config = dict(
    d_model=896,
    d_mlp=2368,
    norm='rmsnorm',
    norm_place='pre',
    rope_fraction=1.0,
    qk_norm=True,
    attn_scale=0.157,
    parallel_block=False,
    lr=0.00985,
    lr_mult_qkv=0.5,
    lr_head=0.00432,
    warmup_steps=87,
    decay_shape='linear',
    final_lr_fraction=0.0,
    seq_len=2048,
)
MLP neurons of a small language model. Each row is named by its layer, matrix (gate and up: input weights; down: output weights) and neuron, and shows model dimensions 16-79. Each number is 200 + 20 x the weight over its row's rms, rounded and kept within 0 to 999. A neuron's up and down rows have the sign that makes its largest values positive.
After each neuron's rows, "fires on" lists the tokens most often at its 100 highest values on Wikipedia text that the model never trained on. A number after a token or word is its count.

L4.gate1015,228,209,248,204,198,216,219,215,239,192,198,217,198,206,203,216,221,202,202,157,180,180,193,221,191,179,175,230,193,198,183,218,215,189,188,189,184,219,185,175,233,187,170,159,173,197,218,212,157,179,203,211,204,209,203,157,191,210,185,208,233,191,193,168
L4.up1015,197,167,204,200,213,197,202,211,177,153,220,210,183,210,171,190,230,181,225,236,208,183,206,203,214,230,219,206,177,202,184,228,165,213,211,213,184,193,198,156,204,230,220,200,208,228,195,208,175,215,223,186,187,209,157,200,229,185,207,210,207,201,217,197
L4.down1015,152,168,194,188,186,218,191,205,194,213,218,217,205,206,213,200,219,194,192,173,195,183,218,210,176,218,192,216,192,215,205,219,182,213,218,156,209,208,196,206,216,185,203,157,213,208,155,178,192,204,207,200,211,211,204,192,207,207,208,219,209,194,183,186
fires on: " However" 20, " of" 12, "ly" 7, " however" 4, " less" 4, "y" 4

L4.gate689,201,200,225,210,171,187,204,191,193,200,170,205,212,215,199,209,225,209,204,209,201,194,194,183,195,201,196,195,172,206,217,148,217,210,213,182,188,233,179,196,210,193,185,178,185,215,205,148,179,165,218,192,191,180,212,186,245,201,191,208,227,186,187,176
L4.up689,212,193,178,232,207,198,195,232,192,199,160,202,210,209,166,190,189,201,208,218,197,173,186,205,185,173,190,174,218,183,214,219,206,208,200,198,221,199,203,226,190,217,191,207,217,213,197,183,192,201,152,213,178,178,205,171,217,186,212,193,205,198,169,181
L4.down689,239,204,172,209,177,237,211,155,166,200,188,181,225,207,210,227,188,215,219,197,248,189,220,207,200,226,185,191,227,161,193,207,208,200,205,191,212,183,176,198,223,195,175,192,224,192,230,215,195,194,183,217,190,190,222,174,208,221,214,171,186,222,178,219
fires on: " all" 19, " the" 13, " an" 11, " a" 11, "ed" 10

L4.gate1484,199,187,194,202,202,210,200,165,210,158,191,192,159,235,175,193,176,207,205,192,186,205,207,200,236,158,171,238,209,184,198,215,218,171,214,203,248,194,181,194,203,240,200,190,219,178,199,173,190,187,202,198,180,228,196,197,207,188,167,217,213,225,220,215
L4.up1484,197,204,231,195,191,199,208,228,184,191,213,186,210,196,194,190,205,193,195,213,169,194,213,165,177,199,184,250,211,184,216,192,214,225,209,235,182,200,220,204,201,207,217,196,216,179,206,189,235,191,207,204,161,184,194,192,193,198,184,205,195,211,222,224
L4.down1484,227,194,197,196,173,163,214,197,190,154,213,185,177,194,163,231,234,193,191,203,195,224,255,189,236,210,179,200,187,193,214,225,166,197,219,205,255,203,210,186,209,222,206,183,193,193,182,178,231,196,206,191,181,195,194,198,186,171,213,171,198,200,244,199
fires on: " but" 26, " so" 13, " th" 12, " Th" 9, " he" 7, "th" 5

L4.gate138,197,236,217,247,227,186,248,214,198,190,184,198,206,203,232,219,217,170,195,224,190,193,172,186,187,204,209,206,234,217,201,174,209,182,210,211,196,231,196,237,213,195,185,198,233,226,232,221,172,177,205,226,195,200,205,195,194,200,179,158,165,249,213,245
L4.up138,249,197,211,204,185,197,215,193,208,200,223,162,205,182,197,218,230,206,190,222,186,207,169,188,203,186,211,174,187,216,184,201,233,201,164,207,208,220,215,202,211,217,203,204,192,225,209,177,202,190,186,211,196,228,204,198,227,208,165,220,226,211,201,224
L4.down138,185,206,181,182,210,180,210,188,242,192,219,219,168,236,179,181,234,199,188,173,200,180,182,187,221,188,179,143,178,218,214,185,167,218,178,195,225,217,218,212,214,230,200,205,216,219,208,202,155,232,196,204,237,226,229,219,193,206,150,182,226,220,194,225
fires on: " of" 23, " to" 11, " for" 8, ":" 5, " from" 5, " a" 5

L4.gate2350,192,207,214,182,196,150,208,162,190,204,197,188,187,178,212,214,207,204,202,156,205,205,200,213,182,175,197,229,195,201,181,215,188,216,178,182,227,188,189,184,206,189,187,182,174,184,164,181,178,207,201,226,167,211,265,191,168,203,167,193,236,164,210,187
L4.up2350,218,211,222,201,195,167,188,190,213,188,191,200,184,190,196,189,153,238,213,203,181,197,172,167,210,197,203,176,176,167,216,203,171,190,184,177,206,165,185,195,188,220,200,186,189,211,205,198,165,211,198,215,200,183,186,223,196,193,196,179,213,190,185,177
L4.down2350,201,205,156,219,177,210,183,213,197,210,202,216,210,163,208,189,225,218,212,165,187,230,180,221,199,193,208,207,196,213,196,144,189,183,161,211,188,207,189,205,180,217,188,227,213,160,184,190,184,201,162,198,194,195,220,225,177,163,154,213,207,234,205,244
fires on: " the" 28, " of" 21, "s" 21, " \"" 6, " for" 4

L4.gate1960,210,225,196,195,216,176,191,231,193,217,221,198,201,212,202,207,212,201,212,220,194,155,226,207,203,201,223,241,196,210,188,196,158,181,232,192,215,191,190,184,204,239,250,177,199,222,192,199,220,205,196,206,204,206,194,184,221,242,199,173,218,194,231,201
L4.up1960,190,210,183,198,199,211,174,230,191,184,218,221,209,197,226,208,191,183,163,215,182,212,194,227,201,182,179,191,218,220,176,195,227,160,238,152,199,186,205,173,173,185,191,199,223,216,173,170,192,235,195,188,201,203,222,231,200,181,228,191,233,213,236,222
L4.down1960,164,207,192,184,236,209,188,193,204,211,183,184,185,202,219,205,184,201,195,197,200,200,190,193,235,191,200,225,225,218,175,201,231,165,194,183,200,187,186,186,213,223,212,201,175,210,208,186,214,195,183,240,173,184,182,260,197,214,191,254,215,179,169,194
fires on: " on" 22, "ic" 7, " Date" 6, " in" 6, " date" 5, " as" 5

L4.gate307,184,192,204,181,191,204,235,203,234,209,172,202,207,171,217,197,209,198,172,236,188,180,169,185,217,196,208,190,191,198,236,207,203,207,183,209,194,200,204,187,213,167,192,190,216,212,230,210,216,191,212,211,216,206,248,212,200,182,179,213,167,196,201,219
L4.up307,192,185,181,193,197,198,191,220,181,196,197,197,205,210,196,173,217,211,162,214,214,219,221,186,206,189,201,144,201,212,182,175,203,222,227,185,226,208,193,208,202,187,191,186,207,204,178,205,164,209,175,213,214,162,216,213,202,220,232,217,185,193,190,200
L4.down307,196,174,168,207,199,211,201,211,202,219,195,192,196,211,217,199,176,196,218,185,201,170,196,181,203,196,172,205,200,189,200,175,200,209,161,193,189,178,178,182,222,217,185,160,195,166,180,216,180,200,178,210,183,205,191,180,218,224,231,229,198,155,200,177
fires on: " at" 43, " in" 12, " from" 9, " on" 5

L4.gate1132,210,212,244,191,226,174,197,200,241,193,188,197,206,204,197,191,230,215,202,196,189,184,237,211,187,180,190,191,192,208,149,205,216,183,190,155,246,169,198,237,184,227,209,176,235,199,247,220,230,201,249,215,211,178,184,176,197,218,167,178,184,178,169,195
L4.up1132,232,228,187,174,207,212,236,211,233,213,212,224,186,190,199,203,175,162,219,213,197,226,186,166,182,180,176,188,199,183,201,209,160,181,198,196,208,203,194,212,199,169,177,211,210,189,171,237,181,181,227,180,213,192,195,192,216,186,188,187,187,205,231,213
L4.down1132,221,224,196,211,222,168,185,179,242,205,211,259,183,173,210,206,210,177,202,234,195,220,219,180,202,225,184,236,213,200,184,214,182,180,224,152,215,185,172,194,220,190,190,192,211,186,200,228,223,176,196,194,228,184,196,178,202,204,182,211,200,230,197,194
fires on: " st" 44, "st" 28, "St" 14, " St" 4

L4.gate1867,176,174,170,199,178,233,218,177,174,180,167,204,224,210,173,187,248,185,177,196,203,192,188,183,198,186,201,197,216,181,226,212,188,187,209,173,209,227,213,195,231,204,253,178,264,234,198,221,171,169,158,178,228,172,196,177,216,178,198,177,218,211,183,215
L4.up1867,189,166,187,214,176,208,212,236,197,215,191,212,183,192,216,208,188,203,172,197,203,214,204,188,184,216,206,196,231,194,232,223,186,187,208,180,209,217,224,239,244,218,210,199,231,207,198,211,203,192,186,193,189,215,202,193,183,226,206,214,182,210,186,195
L4.down1867,175,172,206,199,187,181,177,223,177,210,212,222,169,210,169,224,199,133,175,191,208,182,210,219,201,183,198,184,208,257,206,175,209,209,237,182,196,197,187,184,194,210,202,186,244,247,197,220,217,201,188,183,196,194,186,188,195,185,200,200,192,185,181,190
fires on: " also" 42, " often" 7, "ly" 4

L4.gate1613,189,211,171,215,221,192,197,173,190,165,179,196,207,202,179,191,206,200,201,216,188,207,190,223,168,205,203,225,204,166,189,220,201,187,207,165,214,194,201,190,217,224,234,235,206,181,162,191,209,171,219,206,189,217,218,181,208,188,211,226,224,226,194,193
L4.up1613,205,212,173,183,169,220,229,204,215,206,162,205,201,234,211,175,244,192,185,188,157,200,208,220,157,210,206,200,194,197,208,171,195,214,250,222,211,169,192,212,217,176,215,205,166,185,245,219,188,187,191,223,180,201,191,213,218,211,183,208,190,217,221,202
L4.down1613,231,238,226,186,204,214,180,174,198,195,196,199,178,213,220,182,244,199,222,213,194,174,221,195,176,214,174,179,211,209,177,188,211,192,198,201,208,210,199,168,195,194,221,181,188,196,240,180,184,224,207,179,194,157,211,202,210,212,176,218,165,235,187,228
fires on: " the" 28, " a" 26, " all" 22, " an" 14

L4.gate780,208,178,215,200,167,227,202,219,200,221,210,180,196,213,221,194,183,182,202,183,197,213,195,185,214,214,213,177,171,162,200,185,190,156,190,208,192,206,201,221,174,214,228,208,243,169,171,206,165,197,167,189,173,184,156,201,183,179,230,186,184,235,218,172
L4.up780,183,165,221,211,217,230,201,194,177,194,201,171,216,201,213,216,200,222,235,183,189,184,175,221,184,194,173,192,177,187,189,178,198,235,196,229,217,187,217,223,212,178,200,187,193,197,205,188,210,225,229,217,203,188,189,156,180,219,171,193,206,176,177,224
L4.down780,191,204,209,218,218,202,202,189,150,198,220,198,236,194,210,220,201,210,218,192,167,212,199,179,256,205,187,189,171,237,222,200,203,178,215,189,215,194,188,196,215,206,212,193,180,191,234,194,201,210,191,223,191,205,159,203,194,208,202,175,214,208,241,232
fires on: "th" 21, " Th" 12, " there" 8, "T" 8, "ight" 7

L4.gate1803,241,245,182,210,205,211,169,214,202,198,193,174,225,172,207,209,183,214,161,193,151,185,211,199,206,192,233,190,169,172,184,166,190,253,207,203,196,180,172,183,182,208,185,191,202,220,172,174,195,192,223,210,183,176,220,199,190,238,226,182,169,218,211,197
L4.up1803,224,214,221,181,189,198,208,194,204,259,203,176,180,193,192,202,210,215,207,180,182,185,174,186,193,187,223,171,199,185,209,225,187,190,186,193,207,208,188,199,176,210,206,211,211,239,205,195,182,168,218,222,173,198,231,224,210,172,184,191,230,170,221,186
L4.down1803,181,196,214,187,200,175,233,197,203,210,193,186,208,184,166,186,226,204,185,180,218,195,163,173,246,209,238,197,197,158,235,189,184,192,197,177,213,221,219,229,194,244,188,184,174,213,237,208,218,242,192,193,185,213,212,179,180,195,217,171,212,178,199,206
fires on: " a" 46, "s" 7, " A" 6, " of" 4

L4.gate536,212,191,199,176,188,187,205,242,200,214,224,198,207,175,205,207,198,191,163,205,227,217,185,193,221,232,189,231,228,189,201,217,205,204,195,188,230,161,237,192,196,159,198,212,211,190,191,224,198,213,183,174,208,223,177,185,156,206,201,244,224,177,208,228
L4.up536,197,196,214,217,153,208,170,214,213,181,168,201,168,161,206,216,203,199,207,201,185,207,176,180,185,176,207,184,194,211,217,186,189,200,195,212,178,205,220,228,205,214,204,202,210,190,188,201,201,197,215,194,215,207,196,184,179,231,173,188,222,156,210,183
L4.down536,200,208,205,199,237,196,174,187,235,190,181,186,203,176,177,208,176,188,187,191,217,194,179,180,194,223,205,214,214,192,206,204,174,174,195,183,179,171,196,179,238,193,220,205,206,191,240,215,223,223,217,182,200,185,198,172,188,201,208,211,229,198,232,203
fires on: "K" 19, "k" 14, "f" 10, " k" 9

L4.gate1785,174,186,179,202,211,173,163,203,171,192,207,175,176,210,191,185,200,187,223,201,217,191,220,202,183,207,188,191,226,216,222,221,196,204,206,169,208,190,195,170,196,216,197,253,197,180,211,221,195,192,172,196,159,182,213,156,239,198,203,221,208,200,204,211
L4.up1785,184,162,195,184,197,211,175,196,179,192,255,177,156,215,168,227,174,214,216,178,212,224,202,210,208,199,176,187,213,195,215,210,218,216,227,183,183,168,213,155,202,204,171,208,188,226,220,203,222,194,209,184,200,205,194,159,190,191,207,198,190,185,180,172
L4.down1785,202,181,224,188,179,218,181,225,180,178,197,206,191,180,211,195,176,211,218,183,222,157,219,191,205,200,199,209,219,223,213,230,206,217,217,186,204,185,165,210,204,218,162,240,203,228,224,220,182,151,213,192,213,190,239,202,200,173,194,217,217,256,196,189
fires on: " one" 22, " the" 11, " named" 9, " as" 7, " a" 6, " to" 5

L4.gate787,227,164,209,166,196,197,223,233,195,247,205,181,229,170,202,222,214,226,231,211,188,188,190,195,194,197,224,226,215,212,211,226,217,213,219,177,196,194,191,215,211,203,177,194,211,208,217,179,191,196,204,228,188,189,217,194,178,198,177,202,186,228,175,202
L4.up787,197,225,212,220,256,225,177,195,205,246,200,209,212,205,206,227,171,196,189,199,220,212,229,208,174,202,215,201,188,202,205,170,196,193,169,215,202,191,154,182,205,213,201,201,202,213,260,196,246,187,196,198,205,201,237,218,188,223,219,218,241,229,189,203
L4.down787,196,173,201,211,204,168,193,185,230,231,199,222,204,176,200,198,180,230,198,222,223,193,204,213,198,190,214,227,182,220,193,181,223,218,190,182,194,176,202,215,184,198,221,195,207,173,216,201,219,162,187,190,184,214,212,225,181,207,212,207,207,191,193,185
fires on: " st" 42, "st" 19, " St" 15, " d" 12, "St" 8